Weights of a small transformer language model.
Size: 11 layers, 12 heads of 32.
MLP neurons of a small language model. Each row is named by its layer, matrix (gate and up: input weights) and neuron, and shows model dimensions 0-127. Each number is 500 + 40 x the weight over its row's rms, rounded and kept within 0 to 999. Numbers have three digits each. A neuron's up and down rows have the sign that makes its largest values positive.
A block is one neuron, or neurons of one layer that tend to fire together. Before each block is what it responds to, as a language model described it from the Wikipedia text at the highest values.

Description: Adverbs and degree modifiers. Adverbs and modifiers placed before an adjective or verb, often the -ly piece completing a word, e.g. fairly, virtually, highly, not, previously.
L3.gate383:537474510490507448467478420417456555473451545489534466464520442503424554524527554430496544529471471490467501543484426495451541532551459480504395457510539491452385561463487460486516478470558479576484554471464429433540435435461482554506491512475519504519487561524437501467492442562549440503534512513502496497539444498503492428495490495468536553422516511566511590468519498515516480467471
L3.up383:532521496586512510481513533473518471449555525475486410450510536471438495512493506473467474520449527567453496519501489453497546530547541515505516501514555485528454530446611514501506471526555498497521464402514504503494434488461447509524498499443449491504455457509449528498493538493514496530472502479522479547454412495508449534526501537501564529514485515460470493474511460476562527505544

Description: Leading digit of 2000s years. The initial "2" token of years like 2015, 2019 or 2001 in dates and timelines, plus occasional markdown table separator rows.
L3.gate173:521489441529525535465489481424506532525555555457593509550438420477462453539571501463493514488537533496493411572584504525570571468484418504480520499482527490607526491525468454555463521470484484511547522526489473550516571518528461500508518525520517504502511522421529566578512513447519515514511461581452446441518464596523489477514503578508491486464482500553528530486467472515469467433553
L3.up173:444493513451535501490421532507492504508451522451483506509491481466507513459509483503499479496456537450532511594481505511490515442535544513528573486500506535533524516441547518458490530545467512533551546505499474503439450474507518521542487511423495492560517469437488553555471491524492528544536398516539549455495547555587530503516539508482422523455505513494539498512494512507498462514516

Description: Number continuation pieces. Digit fragments just after a separator inside numbers, such as 168.3 in coordinates, 12:30 in times and 4,544 in tables; more weakly, mid-word pieces after short prefixes, such as St-rip, L-ion, tr-act-ors.
L3.gate970:507475470510532482454521493488403478494509451525595497516495486497474586488533505475514481481505539552431587558482456538490547525506522499514546512505459497564509465576477432508541552527524454543538548499499531518501459528515461482572505477454502459565473514505531566450503552509452477531458456479491478539484440600500553514554518534458500459524502552579433511465528521512465456471478
L3.up970:510476528541538485516562463541476592542506503559473531530472471540532439492564505521495504473542460533401509463490529509475534571393442535544533514487526489492500534470500456509528541425492511529488572504471540506521504508512513500492517461565518494569533491547409532459472450517451536514523522506482415537508444496448483519472518512483535536450450489520495465538571485472500417516487

Description: Digits inside model codes. Single digits continuing an alphanumeric designation or number, such as engine, vehicle and route codes (V6, B5TL, HH-53, D6) and years (2021, 1909); occasionally "debut" after senior or first-class.
L7.gate614:424486519443477534446493533460510481493466461412436533502554493469495523520550558526458559540499511415455498524488501497518493450492588535532469499486567446535488474565486466563473572430518534511533452519520457579495492469561496429493555512560495506485495413499472506505550562420477521575588511487531432517507458594506497519491434449481553380476558485544457461467468505482474557543466
L7.up614:517497507561521547512487492458437554494507546468570534574493476431517524456451489565466481521572480494473542492492555502429538489485443492480479488499507425522491539393513514499534529520502549509560506605482507457487442475464484525534520560482486487489530491496540500522557467484517602541506534517490451480500483543478524520441496539534447572477529560527472492578511505489519468534490
L7.gate736:523438524387583520527478603419543528508459472462480467504486515497528502473518531476446519542574523468463500474494461537473542418508493526527507539446555466549522431511517432460511472452490487442471485517471539516437438513498479446458538504569508497460595538503534487519515459513550482534536451499501481468510529522469473503505485440599538545445596532481416517500540482577521425512494
L7.up736:521483531456540452526542488563520510478520542471494491539439451559472480430504462552502520498521528484449516515502523477499486506497448504509461480448537410513490567500568573412478492500472505513466466425459495476538458498530582472493601498507473599503518579497525538477475492520551498466495492523501519467445513514488450426475409510481394444495482427521570569572508544531599497518515
L7.gate762:440503530486527516514517524529463471515449507473539552563476526468511497566469447431455472503484552391429533475462440500616492461541518490498496474507476493515483482595541507494475432544480475500509464412567531526549486506483474543514566550520486455535516517564476559483456458542500504510528553507463524522503402511525465532544519478532526465562576490527522504527527523524512517519468
L7.up762:457521501465448511516457462544452545441463523496581460503479523512547489552419511467492476462558568533511579555564486474524495551538511552465572478456583443455484552494464471561464526485576429463528453468530505541513498564511478469490464509557524487479471433554460462446471481482511467546527460522498521484455526444436532565505527489414469522531426453442468540472535548442453474477461
L7.gate804:509535525433421576586507500519492529487428619454506467493490416545502538567513458523444471504548514467482478533534528530511430468527478517534499494485505520521510490554530480511461532454541449486496518560545578569508526474493439545505492587472534575551503513567448519414499537460533565451500519536560485555486468546545469477483458507498532424466492581457452529503501446519399494483522
L7.up804:489483493402553477545524507510515524476505498467529532566476529531447483432501517532486485517460563471422470518588497493545508432449450604493521467547571482566493500485476484454559517508438503429513474554474452485477462471474490409474564504505450528503524448503542513508512501524527493553539482500485544472547463569507494548580484580376536476456454537572504472450501493480417517542508

Description: Sports stats table tokens. Tokens inside sports results tables, match lists and stat sections, especially column pipes and mid-word pieces of competition or club names, such as H'N'L, Scott'ish' Challenge Cup, Bl'ack'pool.
L7.gate24:515483383621508572544513468480516484540538459526553552537511463510543547506434459496484504404519545400489457461443478509492492463529530523522456533599538502509491399511475494494517493501509584462540533549575489492474445537533518512476423488490518479462485512443479525441481478482490516566478475532483461514505480544498515489504454469464566564544461562573444571545567556511497514460455
L7.up24:490514505475454457474571501537471505500484413517568462466531598514469513452508484498584492489425436544550432508526473453451476474518468561469459468507554499458464492417518480489419493551495518487546527506518434499520545474494509500505496511465455495570533481529492542501485471512507537528506473504466475545524387517426469488462447584592522425559505484510528528400470483490532562552534
L7.gate51:500525514447482532453498536494526526497573552459494489483487542493435549497562498510485472545484545429558504525465463516548466478428459467464493501589577547491524442487524431481474544476460433551555500589498472486556458484496517454498571450520509523581542484539560481496489463514479455517580545535514491466543430498498508389468502502536564513528531527499457465462459470456518526545514
L7.up51:494589488525533477496499566510554515504539416528546465465497504471481544462507535531438475501495417535545486522495480466457554504500497468481492493486563535592492531573561460493503516541433509460498519484537558452466452557463518463471504535556474451548545502519413512484497536503497564515511493514542482558520501465510444427545534529386517421481537495505482467582541490517561446497504
L7.gate515:506516509493520469438476548499565500503419488454486536504469490456540557470544538556451483414562535511516508559464479532526517411513515513568534509503507439560493464536528488511402546513480594472509524476498482602476517470552522465512535445474424581531506527570502534534464553482473480519538465474443400513542468546473512520474533514568516482539477478557442450448476554536529453525489
L7.up515:498505468555493527475572522456496510443530424466518571525501624527569517464532492544501484483459524471533450512477553481483543458525436479564545477428498505497502490476540449487521527416458451432607514517411482498520476399460479474479530489602513463473553537472460511514493463510518447534525446501504512511507529445507485436547458379499492505524530506541496434493532484507501470475567
L7.gate665:525553479439527524470522497505557527514483596446522460502546509546525560527492538488474448447525556481449484407474580544530482459552477504463521509572531415512507504529486521499463488448459489416519508587487472496445463520456526456496469440519528488532456513475532501561508519564518536549534541511535478478512508535523509495523494564480567542493511465535481472494474552471487487544526
L7.up665:560423491556538515506521570462424514479479429439435471534493508484521507521504537526458527500500449487522420472498537568539486553519389501513526500537553518520421559442490489516467525483498547452544476516468475497526494498457457526534522455507555511584501492444470481487473509559548568501544645462538425498536484438451589510528479468537450455489502533478516507461459466524449519465484

Description: Mid-word name pieces. Short word pieces inside or closing a multi-token proper name or number, such as Earl-s-wood, Skerrit-t, Huysman-s, and the final digit of 1960.
L3.gate412:543533545515542501433540511444523528513551461482563443504464515534428525541463538425494534451540525483551517515554535380500469499521537498504492506556563525437491460504476504503560542506526483490443543492508439537551506555523483477502486520514525548488549552453497519460500508497519497396478555531483526488527474525416441553468534497471556582576542499431487435485487520480458537447496
L3.up412:509496485480383483516553536546437513489469523515498493490474434546481456549498491508575514441595515524457472467538519576467561467445493491450457581527508499496473499574551494612468511512462441431448517454510467571475520478521512513516476530463497491497448519468429551550527518430497550428559556489472491481490502482411493436429470472509504517582529523487536503529524457448518543452520

Description: Stats table separators. Column separators (| or ;) in sports statistics tables, mostly right after a 0 or another small number; weaker on quantity words like half, average, two.
L4.gate611:516460498438496493488536544535520491558517517468434496483545497571517496508628508473543548486529563477454507426490439442518487539530420524517449586491582533587495454430523547463552544486551534564450484493459514562411488460579480498513554480597409493547493513475473487501553517432497435514457553536446504496532533569508452485561452456572495406509467460505481494519499535524484512550524
L4.up611:410507502532501566433429502555470546477546528572444458516559446464524531461527560454511523574520515553569520505366463447460511531520473474496540498384439516437594529494470511503541531493512551473532520503530488523519471512527539540490544481461486526452457535434459556475532526523504494564505503419526494486540461406523529467514501514510533459457533580523450525505445459570495518488468
L4.gate624:482503500493544554446519559479478460448454517541573519488522491484473531583535510538526513457545564529504454561481507464492543515538525493466500512509456474524474447556468452500478506452524499441532435433493521493461519488424542469501501477508475541578505496469518549483518529473510445528530524537538532456562479560483479520468522518525445511482561401519498515450424502524486488491551
L4.up624:575430471474455504497478427496536449467513538458533527507464566494511471446455495453518531536444510523479519497516441495589473428483441480495553469540502474448495467554474464523470555456537621488445495434478459506406520439538507476498458527482482539445483596457537464467592527489474515482483487505517561499533467510506496517515481426570405565507487537549500412461529521438490548466450
L4.gate739:445511443517504507506539564430445485479469469489481487497381499486508501465469493493548541479477530474435483482487455505494577534538476496427560536402528426478513482529542471584485549433485499382505531560461518508527520531495461497469481487539499508546497511506480481458496522487461524508492480595508500558540528487451523525480519550513526545522468485538493441533524487503426538488519
L4.up739:590453469423481524492462482509461425485573405508494518538505477451510516483476489521529504531478558496439525559488465509496537563502505514581530477471505475493528495481560581500521530416458492444549507548501504543426522459445555521492575528466495530457508504514491546513490527609507504497529540475473507515539526554485534578507490514502479545501454440549457449445464511580484481478499
L4.gate836:460528578508526495527564508473428508468600549519510540501512535550496519559497532536479502496540606513439456427491553428570494477507421471552496537482460488486515526593555463568535512436526492532498481548476457551543460490513492548350460512616493539462498459482521532519496464492456519534553535546494490447486508499476471556495479588552514508511452505558562512456532488474531482534522
L4.up836:472501485441514586513467491465480556511506454490445540521430492507495485501473454482540503560556480595527493468481436524456526500490498509557499516467450497543544540480515508488508467453477453560497506499534457535462447554490471521502566493542545573556420468575549472426511628511512509543525530507461484538544556486576575503509533500476521468505431444532526442412452580477480467471496

Description: Mid-number digit fragments. Inner digits, often 0 after 0, within long IDs, ISBNs, catalog numbers and table values, e.g. ENSMUSG0000…, 10,000,000; also mid-word pieces such as Cyprus, sustenance.
L4.gate61:521540522463503457515422525509458514517517564520516442515560585529482533458484429482529518479513484542494531509446419496488579501523480505450448478508479542496511520543517474515532483465541563523506458469519493475531516467584448551521429526522565519529545515466487477483418493400506518488505478575467486510507461522515509480446482509455517546461542454500524593491518410437526575441544
L4.up61:524452543508521472525534397471486496437542545428535449416494478548522505550467366454530518456533545477538530520543505575493484477490551514497577500482536474562391461557465467471480398501519427536499515554433490487491470500435529522511425525502495474489489508506463505499521549554500580451534487498464560585502489530526487493478437461457556492486507501513509505557467458519479467473516
L4.gate320:474534495527494492530440493512420540501514512512455520465516542479475456447504529501453496480555530509448581514479508535488493512506458449503458545439521465538497524562484525483537447508551543561449516461487498532559497532498509524461467426546507492552564475541471482437452547448450476534523488532570464538499444508514527527466505488470497493538547486526534521529525493485432525513496
L4.up320:394490508552484538461501599462516465479501497466488440588511558540494532501492450492516478544534448496470493493527510503511507478566512484518536456515469499494528539487537501552514494554447511405515541475437448510467506497439494455555471556530528495533481541494505469492463527555523516557559436507447527505482541574413444511480489570533454539509496527516547529473434504527562497505500
L4.gate421:525447588491513444486410472517457519457549534515477472432481548446493545530568495452537534402511524449457496513526529521468550499484504487408518475506543552456454446536517477523553438435503552478481487456552480491516538520562546520448520543562488498515550528533427457493474432492520475455531474510473514483509506555468528514463521477458540517535525564532577517511566452447542484493532
L4.up421:549524534522386503475397465537475576518529447446521465472509470526502500495466522438511496501485553536455505542521468514389562477468547478454481422452561437483502529523544602510515507483492517500463554479438471536432437588529532511457437544482477469527408563509434523476507587472563539553572520485500485534526484520538483488517533432527518560439549448503508502456535449499497492420445
L4.gate508:572580464547452531518477542442494495502498509598507455548505524498533535500568499429438468415501541456541493471599447471511536499453501529494526450525492501429595495577465502504516506485423483489482494489525509578477512501427493464501515515491529485525497537518501514494436484532491553538500457436483514532522498504480449465511500519387576432437533516503554546563494492519500500550596
L4.up508:441542555440428530442539474535489482479580556511474519520473461500532518510490503511426537467503567509480493541497520439524533537479566527483501478558426469556512525541543520485498445476435436521477506462561563481451490516493532560492458465524488492540456503496500501518574515483592511463483502470537472459575542543518451524469548493494445410451453482523526602456430486492507511483505

Description: Mid-word foreign name pieces. Word pieces inside German and other European names and titles in English text, such as ProS-ie-ben, Heeresgeschichtlic-hes, H-ö-ss, also goal-minute digits.
L7.gate25:426519513442509517474499434582454480456520537481514466560502517468457516512510480483560526452506560496453492585519505476515500461447467489468526504476577453486576529478447517460460506467493514488461506448511496518509547492554514525503474485483520501488537482544481559550505465535543518464557537505468494477435481506540534410510520476538527446549474456414424498481489468548507387573439
L7.up25:515505521513508482507551535555445563495488517470501508484435513478455502444483520498517527438544476509545517543454539539475552542578439494456536505493513476498516492484447519499438514500531538447502501492570539514502486514537473479518481416462565504521459456479574580463460510497525513522504546509533531453534470496546516560497474556461513517509468452515469488430521445493514552502538
L7.gate171:509562477535514504495607482471515519541404446497508472550411560511516509537506532464520482439573467422485593557520532516532533503503473479460510492465573421476528497528482505534508497593529543439487555520512520516489494434548461428432449534479530545550478558571510465466452475573516556545532541471485516445432470523411467444447528560483527480504459532463495475475510550489475426493506
L7.up171:428519480531512451533497576519492549422506504485482474424557510506467509540516556529483456444450430508532480484476434516472496522466519480430502441445504552474509420465439530474517548526542474490494459473490525455489557525520523575486521506538452520502501451480543516490461542521561461474502476505411518529486470559460437547424513499517532527601548466448462526525514498539490484460570
L7.gate706:443542462519446520461451508508486455447525508494526406471444509484446486447456491524554499463454506443499453492483555553543516533528453502470462510499471481502522560475512539428454546549467509536518576466503569491552501492563477504535531481540571519398482549517506476449461488510541475485549536478533502518529472545457488501542529497446497516479528443491515582471574378527485491480610
L7.up706:598562510545471566555517563566491564511502572460502522525493489523481475542552505470484447514494483557507452505525504523501432557423508472542530452535583508527486526535500506465528483483524476484527474508497532552489521475521446469502534581511478496529494471515481472519457516505562511518511506545504452484478509515538496461474462507502491477505492448536432425453484476458559545467525
L7.gate806:475580509570538489498456543505527458510495538472528465477496504507462510439569559552544536505465475537527475550453485526547494467544454551503478526516524477532515416520487557498490560583538493480551483466542441528530529495494480491464432493506452542509467493557518546464537461443545521443422485465478484451496459541530408459508523463510546519541478401463509568455501534503518456490557
L7.up806:493464503503527476540514467499538514501528502474550528583528528487502509472501515502488459503527548565550483531491499454473570521475443559474515477466477444486492468485443514497593487557534545480589453504442491489537494477473487480493505452509490502462466495503499536494509545460562544582568537475473491506450554442480488505463526473525566536576407561462492560471492540430561512437448

Description: Mid-word fragments, especially "ul". Subword pieces inside a longer split word, most often "ul" as in Romanian -ul endings, curriculum, encapsulates; also word-initial Le/Se as in Leamington, Sealift.
L4.gate415:501542501474468565498501526501499396491534457455515474509512478484498495491604516548544481400584501562492515556522519469504511470499487486549469519492532409526483514499501482463470454371484503583510522459449536538538520473515456532474561531465460505498460493482533477490481453559460454449464472511411527483503437468473528458495588514426576512503564522581408511517514479499533421487502
L4.up415:499497441489524523485559451466481512502494511476531498488445459485477458514511476503479548536442462480487542413483487566418485536487566451555397544452484530489532495515444444529488510539518440515483527463499516540441534514492461599524450444469570497428505534577471491499484503559467510458489464446538520424518579565443475470535540541516534436474548499520514555513523510538484575481475
L4.gate678:493572530498594474404480441527525499455448541434501449513492532486463471449508510521459576548563561548559463480509545479566505519486474514452474558501501463514480456466501497534502477535553482514498536472445541515519503562597479568486441536529496493482524512457487452451475519484506471388432449548526540519477471548504431404471427552527566483433496506500397550476490438492424510503511
L4.up678:513392484469507523505498515501411524531472566487479451427556475532466467530534440555497562477528478495484452501531503515514561510523469454454425573454466481486439541552472518435524536497448489467471506488537545526524521514539531518542549485470485587474529540515421510549421455513522473475501542555497538486508501511500450478501517567488586470499546530434496505615528495523507415404447
L4.gate871:476544426526515538519530459425461502466481561473555486451524483505459496587525513501477579450467494529556444537500549454546510518483492477533554512528464537528484536496541500515436559431501527445520512547441541433490529424499540548428490492487502507454577529539514490451535447472510420420558423471502461474502477525478466475477496504608533536488437483543407510426558503550482454420556
L4.up871:447498466490547489546519425490491478534481598572485477423590567523507428469499514508507519553477590497464511544412558512434453490510465472569520567480582468440541575515493589487466489496487407468489493502467541468499473502516516499480519459471486520419469494486550504518504572504464507437514448480514496508559458519519508464569477412561533513484467480580485479485511492553490496442561
L4.gate945:441493487487515533478417528513527554545556523533493482541434442524468458518514559505488515404539474524483527498459481525480506375472545420506498543513481470524512540457491526479461528444444523510477452419470428510482589496494500528466478515510599500523496503461590476472465512526510507548550445502515495493462429550475498490521559479505543459398541471487478494497482433490507536502491
L4.up945:483451470467573513485482490559513502573540534519563570505520492481474464515455536493474586489524493570478545518587497514501523509400580526452447596586519517497473490464465488472459490425522484565467451474535609554462517587552549514487498508492497524447551450538526453542535463537502564451503474476456479458485478494494548469479517491419609466440538443487529497524510455474394532440489

Description: Separators before numbers. Table pipes, semicolons, colons and decimal points right before a numeric value in stats lists and tables (Batting average: .211; "0 |"), plus time nouns after number words ("three years", "one month").
L3.gate213:494589569459490545558486547431528477435544532465470525528503488443461521456463551539488560523510536527449483485522479480509597450573450499538472486501477463480514472482575455491455568506469526476536549534449541560477460422497475563445550466491499447500493498505490554523516457545493518487517472555537486513511521518456569511441494611550485452585482532530452504536477476547608514424525
L3.up213:434527492516459505511491504474505513612548491499535507554501546428523551519449442507559525518490480585534467521491530472515557501509507476468569506454483476564484507521517519520505471434450471458545474490523400629518497445460505399532480530445526443430487466458504474564475545519470461446480515491404507532511444442407507477525469476494497565518497475530533465459548474489518468529501

Description: Digits in stats tables. Digits, spaces and en dashes in sports tables and infoboxes, e.g. season spans like 2011–12, scores like 1–1, and table cells after |; sometimes ordinary prose words.
L7.gate160:419488502518504441471502547495474444506543535522537526532507497514495528469550489430503496453593482532498468515556456510532578519492549506481442555438448533596446492511503492495532412510497474499487551480534472480513496470579438515441620470562590496580509517512508543523494499504506499459529533639499443491565490533471537486535467476506476535503516505522482520492467491497481502484485
L7.up160:570421485514478467560490530512449543450550522495523533494494491527523516483489430529499434515547537502460537504637456471439465465556517526494510482431401534444521556421502497527491534439511426477467522449492497473461498431491455478437569558579522472506507491482498529451473496407528499541475529518482546508489452470441581492488494457465598552466568556437467529507472549470499439476498
L7.gate168:540468467478530524479561537565470456448534465541560502450492573452514480497538451476465436443522553438453442497507514552525488507487506464486476521515480447513424477459483492549427509499550541506506523551476541533500541515517474528497511523490453564521518484560472596507521444534482512503448464473484413457551395490487532500533464453464563571538518498568405519465496455460429522560502
L7.up168:542492447553531551525479484491472458535532498457526456484509483534434479514430490510467406521516527453513483496569571544539506519490467467498519477484479483494495517433508584452450493476461517484532529486478475519485426498483421495524492483430532493514437506412554491505474524479512491541500521445493475502569481508516521516612478459559428524487505487472542491466459500511626471563450
L7.gate192:500498448501508500492575628561503478468498534488484467488419508490510464479478504525513498501472537382476538542523473519550475515496573461522512550470514503468446412506503489531490552405513488507551508478536524490466533457495449435504523500514489524494575505475504525500531521484505560536575476484497458478446449485508514427460533511484542448450520529481480473526558483435518417532534
L7.up192:573477482458578551544500496508535505497528516496498495482485523428475500489534421471466450523519526524455582466553606500517463540512572547541472523520500499567554493546510505526422513559462496559507511454488529516505440470457449498520499514495481468501481523450489483506443512494487562487473543516506450522456395475515553484504450363491479462483509496448482445529483551430501469506484
L7.gate279:523502516482515484481424538486535490475526509419521514526547532492512540417454539490509466546526494467460531544574513461515487510513411499430559533570496553561489513493470502476506540487545553476524463467539436478490469505493468489486555471526557519541562566562491564516482459494488559487490475546439519434565461525468531430440566449532420560513528474492455482497524449527554497545513
L7.up279:502517480496518528492519503445475486508567466487463555538461510534451520575491481515534457490510557521554457507479539537538482594495431480485544503551461531478472433514486516499493424480487621429552520435461502522528514498533498534526487446530570542507491515520519494547458483543520537495491550463481476458527441552430492546504446567579492514576583506476513477481530439522526524505537

Description: Possessive apostrophe. The apostrophe in possessive 's after a noun or name, especially "song's", "club's", "station's"; occasionally "its" or mid-word pieces.
L4.gate496:471494457513518435458445532490551450436566500475543443496483408450443428479497480516502484513475576569542480531504500514578518521462460512489473483468558504426462485462508480503475485515576416500523513516523501483519541481533541498548524454498503441514491484482552530527494457504515501507530478512450527512486492526526389450480487543519591507427566419507512497504475447492561524510499
L4.up496:578553474503504550476522513608507478512529532464478438547496415480507484533532454540582526510492509547478551487457480514523437528505515511531503531568419489448474484481477519509464517511497512403539413569487515554476501539509505451546466540475518469563448543474595480470450447505514540453495528500507483489515412496547477561368477517438487515456514450484441558435499413494553499506488
L4.gate560:507591512487451481475513518575447465477595531460490500533463381436493522480502502522480509499538571479557506457489483368559485541566465439461482516474534520507504496490509462500506531474515526453597566555493581489486518474540451448474466577554470429524570491466465505533495498523506491479489517553550461515483462561410534502478478517434472455466519492474470525469492452490553493506452
L4.up560:516495534462526486476463523519547490498501500422576480446522483433508448517426546458520502483442526434429500494538480537522450483501444491554496553497474470512405460517484528499458498552518486561461476571568384477439483550498460540450497528504509493510522462580516517467478562505474547464475520510479465512500452476550516464498537474490510560426506485488458496523502481457502485473453
L4.gate863:531479546542455473522516487508498403535409532456559468560448460469457540471522458435491539554507492531474544421457530459570525605544460444478452575480478523521529467568514514530478474520502480518495529459501513517498561493514524496556496535512554518596554563564445474403467487461459462488514484544499536507463505573527492531491442546464574519442574414448539480522521412515475445556560
L4.up863:554527471423487497496407533456485528461526494480508514442457544494499453535513505457458436532461475502502476443480506546471494433553454508509463514486538482512528558560512504488441501451513479478522466524557446408499500581508542522483532530486545510598486464515490491523504553478513438465484479548544544561560538446501467468494561456466498532469529504471459488527497524483501501500487
L4.gate996:531529532452612437451501513544418543542541501479557383506437507477547498498448563468547446475452562516474455527488466551496511453612403482540493544532478533462485488499512447451426460461516580392531514542526477512513471564487483479417517528519508515568496452546543401521508516515428516510454478578507476548506457466477515548482449516479499556511498451451393443458467445491530531566603
L4.up996:560505566459496451507436482520505450527486504545484488520495535515486552514454448486516527525438485498487516526461547480477475542506597539521440564496515545493541525568484531512555515474569497514562453539465463553547628584445470544429506523471483482524601476537470488513494540515488499495527547472480573477540474510496501467504440515465521520424560459521506563559495483546522491553422

Description: Adverb-completing suffixes. Final word pieces that complete adverbs and discourse connectives, often sentence-initial, such as Add-itionally, Trad-itionally, Further-more, S-uch, glob-ally.
L4.gate514:479530562542487538463522505425482426418479471449453495537559537530496520468535533484537551554540550448450486434483448466576461496574451467523525523461483487517440516503515463517456521419537466499520434479484484527514497451523436539543486489533459463491476486619534555554593532485495566406509531526535501522545454532454514491525493512491455515505497581558460521443486535534520537569473
L4.up514:495509520569508537435449479595519541568499505548477440472500531399513539533461508488469515485530507549526464508493507578461508499483451493497422449497526475433542487488539465494440495529547479502466530466447546559489494493482462556463439555433571585514481503513465476482445456439571441480599539487617518476500483444492565403475478531510544514510418475476554531456460488553476450543450
L4.gate773:457520475522485535484468540558449463429442477467548526534490498481527529562499434469520522439587575518535484498561440459544491470458460426469424434550524530513497524536478440494518518556430509506475518513510608546496520446491473453487482521510505603573475536525452509530526522456443416478426436553577511544574478550470491475493518458474478472473515578479452542502529505508481507563471
L4.up773:466521607489567517466484483527541535574461537560493463500470503463471557501519474434503488560560481473490528526446562478546510432556503473444534465544492484532436499567491503420482462479519504530519528457415493504498521478415456459600482442494512388487475500514524458543566481502500446430534468478510541454473490539466499430535459452520526510484508523502459504529412508504555491454509
L4.gate816:500544510477536481487597483470442515511520434483457516432463441522543535532500518472489531483566517503460527529458466481558520483534521487534482486458477569511513548484547484523517452484457590491538501501513548510448513560473454547465462542520522522548575555542479517545571509483500427486529466539496478472504465548419481474498485511557553482530459531478423458512556444522532467489481
L4.up816:501529485499550496486548510493468503477498509510464497551574509457525486476497493501484525532452551502484494496499482531452550482472449523547519451509606549493603536506463432481520500530514506487551563525424517443503509496508422559462455542486546546451519474478465504509516534416491510557543543558564529535511493398532436419549559524519470547486522484459516448480499515449522488568476
L4.gate872:530503566541478571524465477515488527582525452518515492520422491469520542596543532517467484517473538537456488501493457489541531543532466469514527443465514520533500510494530483505526516460506531520519547499499533491528496471508473572520446521494472545489528444525470622577509507456440527474498501522501468405407486565437446489499522496479464429469541474442516501552435427543426522476521
L4.up872:495553569463489526532539500484612442468480419477447481498497538520492471462516488415515496558522582429469549523522507465510442496463470460437477503536478468437498530583462541429521455499576548504458557490464575521521441522437477492571476517492587470531536532528496567508561393540538508535470490459534523428495492553555439487505471501519488503481528496498513522546494526461526509513475